Weights of a small transformer language model.
Size: 12 heads of 32, vocabulary 18563.
Training: a variant of Muon for these matrices, 313M tokens, 9537 steps.
MLP neurons of a small language model. Each row is named by its layer, matrix (down: output weights) and neuron, and shows model dimensions 256-383. Each number is 500 + 25 x the weight over its row's rms, rounded and kept within 0 to 999. Numbers have three digits each.
A block is one neuron, or neurons of one layer that tend to fire together. Before each block is what it responds to, as a language model described it from the Wikipedia text at the highest values.

Auxiliary and main verbs
L10.down325:502506511488483565484505470482469501497472514493476493491472520458497489522520532516488505541500473484508490525500473511535438490488527547481510510506483493492464497509507485426513533529514483531472477495472479511527491539483508500491472509474516446476504481480498484486550487462504476508526500511542488531533493513521496520501509529526489524559503432526464540520479506498498506505508
L10.down580:481500508495475492503483470520480540460488496475510466517484471474491520513489502483526508507503535500491466507494465486556475503508466483511486514474503499481474509560473485521468490496495527520500522499470505489515501511552536515478473495477536525505525485533494456522499500518517493478475497483540499503494499504530443510505524480499551529501503507540515470512464492501474513483508
L10.down789:486523507504511468523497489506488522524472547522487515529507502492478499470467487454507525503473500497483482487504494500489406484538542548518497499525474510546502455497501504519488511504568431527512512504518541486483527487478492487517486494483502481503544485465509492542456530476480529505442512495525487500490495471509514547499495500516509506496450476478491534522496475533522495509542
L10.down874:521498439553506511440487529505475593476470444493488492509516469557530524425484507487493493512494515514490465492488462528452414510458506525521507468499487494517548458510470497509513532539522514498499522517508512524510492496510432533465473503521523464490520483476496503483502491513472500497507560518512482491503493527545588507518442497450510464482499514539484503507519506465472499552514

Inside proper-name titles
L7.down1354:503532536487526485501492494486537484480532499521497508509504506503504533497519505518557530497494447493545495460547513511505575494535496483500493496504491475505497528487575490510524478494502491501482517541520504452486531517524475494462422485464513501489489502519528525513486534501501469533514527494470441505526529458490469484476482532482506510526476497452529502488496470507536516469509

Inside multi-word proper names
L6.down49:532516501511494475498487526499525504476475514513489481445492522499465490488461456524515516537496469521471468506492489531423522513546485499490472445509525488472477465521510482485525507515547464448509482512536460483523532515474521492474541541535509521490475498511533525495516461474554501521487488521531484512481517556489492480508516521480500493454476529452471487432461495470517445490496
L6.down64:509499531518467480484502491474504477495537515503486502521527551461543518487476522541521478498487504544530485510492525519509495505499482443509495415454522513477502480492476493515493467490463499487511540483482514458471501505503524560524518512521501473483506485517511503477498488505512517515494496499508505500503542530521539500542502470496514524529519479513459525455536485521508460549491
L6.down154:531491497569510557544496528485486446481534532513489505526502501569525506494457469443506515513511517537498501525547499505517532518417520487477489521529514484492495525535478513534497492457455496485486502536523467490497511511511492517562492515499517515492454503466465499520508527499481478519481487528525495462481484466529491463468481505498534515490483500484462531518512477507497527487490
L6.down198:515461536508506444517556543455503484525504479561495490500512517523517497497486511512478493496502516504540479446465500507507536519497533517522511544494494496544474490486504489486507486506473483506495556533480508501521521516508510492519493495498465517500495530497469511484478508464485474497517531484479492466478469471490515482526514490523494462563502452541435465521509502527479520483494
L6.down263:479557509466452508528524511495508483524472492500477495519520491500501493536531524528508485514546462561493541485485516499467476520514461514501509524532540489509497483524494486516453508473531499541504523479486506496491502490486507483510486481562507524503482521517486468460428512525497499484469547533550457502477501506510431497475509478485528512497488478513504530482482508460505547447494
L6.down473:505462501512533514496476553482502544483543515485539466549503540507497485441533486505542521506493491522530499476543500507567530460505503505506487506515499516542549486471509442510490554502450502492521506529530498494498543490453505529525523512480481509550536504504518455506516479497490497455500471545493503473516475507508505477509502554558452534525491457493537526513513503503477518490474
L6.down626:509513533477472484534491492470510419477519499517499546516504488474456537514499494473536464510563533513483527485490475487499516499486507500511503519498485483525504488507508476513510517472461501499536476475491492503510560511491522529525501490521467509496468477524510512527497453505486479484482488548463477464484502514504492469515486545475484478490505482503492506462523520461542519511474
L6.down800:522496502481524497535488500523503536502491456469514472472479509523538506473536492513489501469457495461549487484511475497517469513485503504473469519479527507491489533460536482564488530531473499517499468512493498480527487502438514543495547486492566480482522506523522500547491476481475493513571481485492518504493519525576527521521474485506454496478500498537528486519517504485485474549502
L6.down835:510503456511548509510471516518525509520475528485442513485486490461512510501504432473540526521500503523497461493502487534488550491502543478487476483447500459474477463463490513470512507512538476541512528470528503515524520461545502521523507513493544498483520460495491531486510521486494500477525530452490490492447509560511511515501499487535478485491493527496499525486540495539526514519523
L6.down919:521490483493539474483462507429498490504541491486533464502547501505447545470514494490511523546529511516473505535550492467483500488466530456444507512500518462512499490493507492554468502530478493509467527496481470522498536485507511492485488488508557444518523522464495505516468488490483512466526489468471489467496490502466506539516489464500506514467492484495507545500516513547467498515482
L6.down937:492506491489483491503518474514489506468513479513491555485486508551502500487502477465509463447507518515530513485464511509476469508508535520453517502486506505512520534499525473441485512511534525490523471507487508516494495478478509475485509435481525537479535465533515489511476511466516465520508497496531484514516518501499468501507495519492471483530499505487476455522498457528475537517509
L6.down968:500483529521510510493485492501508515498530501497486491521522499519503503526520512499493505541513517480521560475518483467533481551503529526529531510551499492512520468486395469513442486486545527481499505550496498522474490499462509480466480474521507501496510467517570520496473500538492522531466499514498490522487491482533495544524511467544469509534478507492528496511497490510517468554509
L6.down1187:491512449530520494478504483486520462476504480468452536530467491529539515485500515467535508559512489495471489527506470539514486474480522510511496504531507491522498532447499511491478479494457462512542452509540505507515533538408525489488473513492505491495479489488472539523468508467461532501526490528483534494493499500497502458515503511525519525482497532488504517472514481506512495472517
L6.down1281:505561551514533477488490492525539524504533497475515485495513523491507493476502513500552528501489467490504539450501476524479540500497504468495525507495453435507504495514522533487490475476537446503499497518515514520494526504540512473483457471482502530511463449490523506503507554509480469490482503488499477528492509492469440489465520466465536481508443500451543460465541458545521519514466
L6.down1347:556535470491473491505479476458474478486466523448486517470472495533535472533504512561490508536479442483514535509533510482466516517501528486489520464486498515497510480449493518512490539506491481550524453503495524517493522484473486531470530530474475523523500506433502510540477542466510484431527448474461474511541441513539527508500474504548508514500485481506483498485487505519460515491505
L6.down1532:509484535482498513495496483478504499505511488529526489517519499508553471497477482522519510497525488494415494559479481485497545514492574467500497507487527522511560539483479501567475528505467454512515551529472501501513510531517498451464518496508497488501499507438506490493486492490493489526485495509463541503500532529505459499514475513499485519476520511451524534502496485527489487497524

Inside quoted titles
L10.down690:488534499509497494531520497543517511482523514514494513534509489521472481454485493497484533508478503478547501479492518507521528497496536488510502543511428526434518530515508498532501507504469498480509484547500489500539504538509512494464451530522508487487483448485490547498548506493502469475510475542506505552529511492487504550468444505486509495475490504468524463510473508502514438529515
L10.down855:518512502505533514530559527514510471486482462510480507505485515510529550483501504476503509502513535460512497524514533507493559511487544503506504470461459479501454503505512459487461511462494508484521476457511502474516501542495491452480502522518514484519521486467503493484498487517496519434492503490507505466541551493508480472512462512533523494517470459498478510466455488464524479484490
L10.down894:503497487464469485479478513545481509468491447501516519493483497522486495502521537542494472535481512542465498512521501536493561477484478493543476499503505547568461524499479492480479500510497493487508466500499495520442491501563495478524522484508485528543501505451492480475550493502442478508521487491520502507499542515513448489472484513485485512527521493508520503510460507494503531479492
L10.down1244:504485525498523476495519531511557536496514508526497546498532526516519501477503533508543533507483510478533538464504482476493535464499537485504510505530477546477482534514494490531521460517475483519521473521548501486469495464552451500466478520497466533492498473424509542500508551505494470509540498524531506512500483493514463480485500489501506487529495509461542468473499513483510490517551

Main-clause copula verbs
L7.down549:489522455489555507503496506524508536516506497484545491525514455494508480518477505486495510493505530489505503512501481511493437455480516519488506452488503517453540479499537496526520490543472509530500516487526457525526486455517504487529488495495517461523518527540506490534483432503528490530507468478492493524530495478522542482462494485516500525536477494504520500504462524514520486521505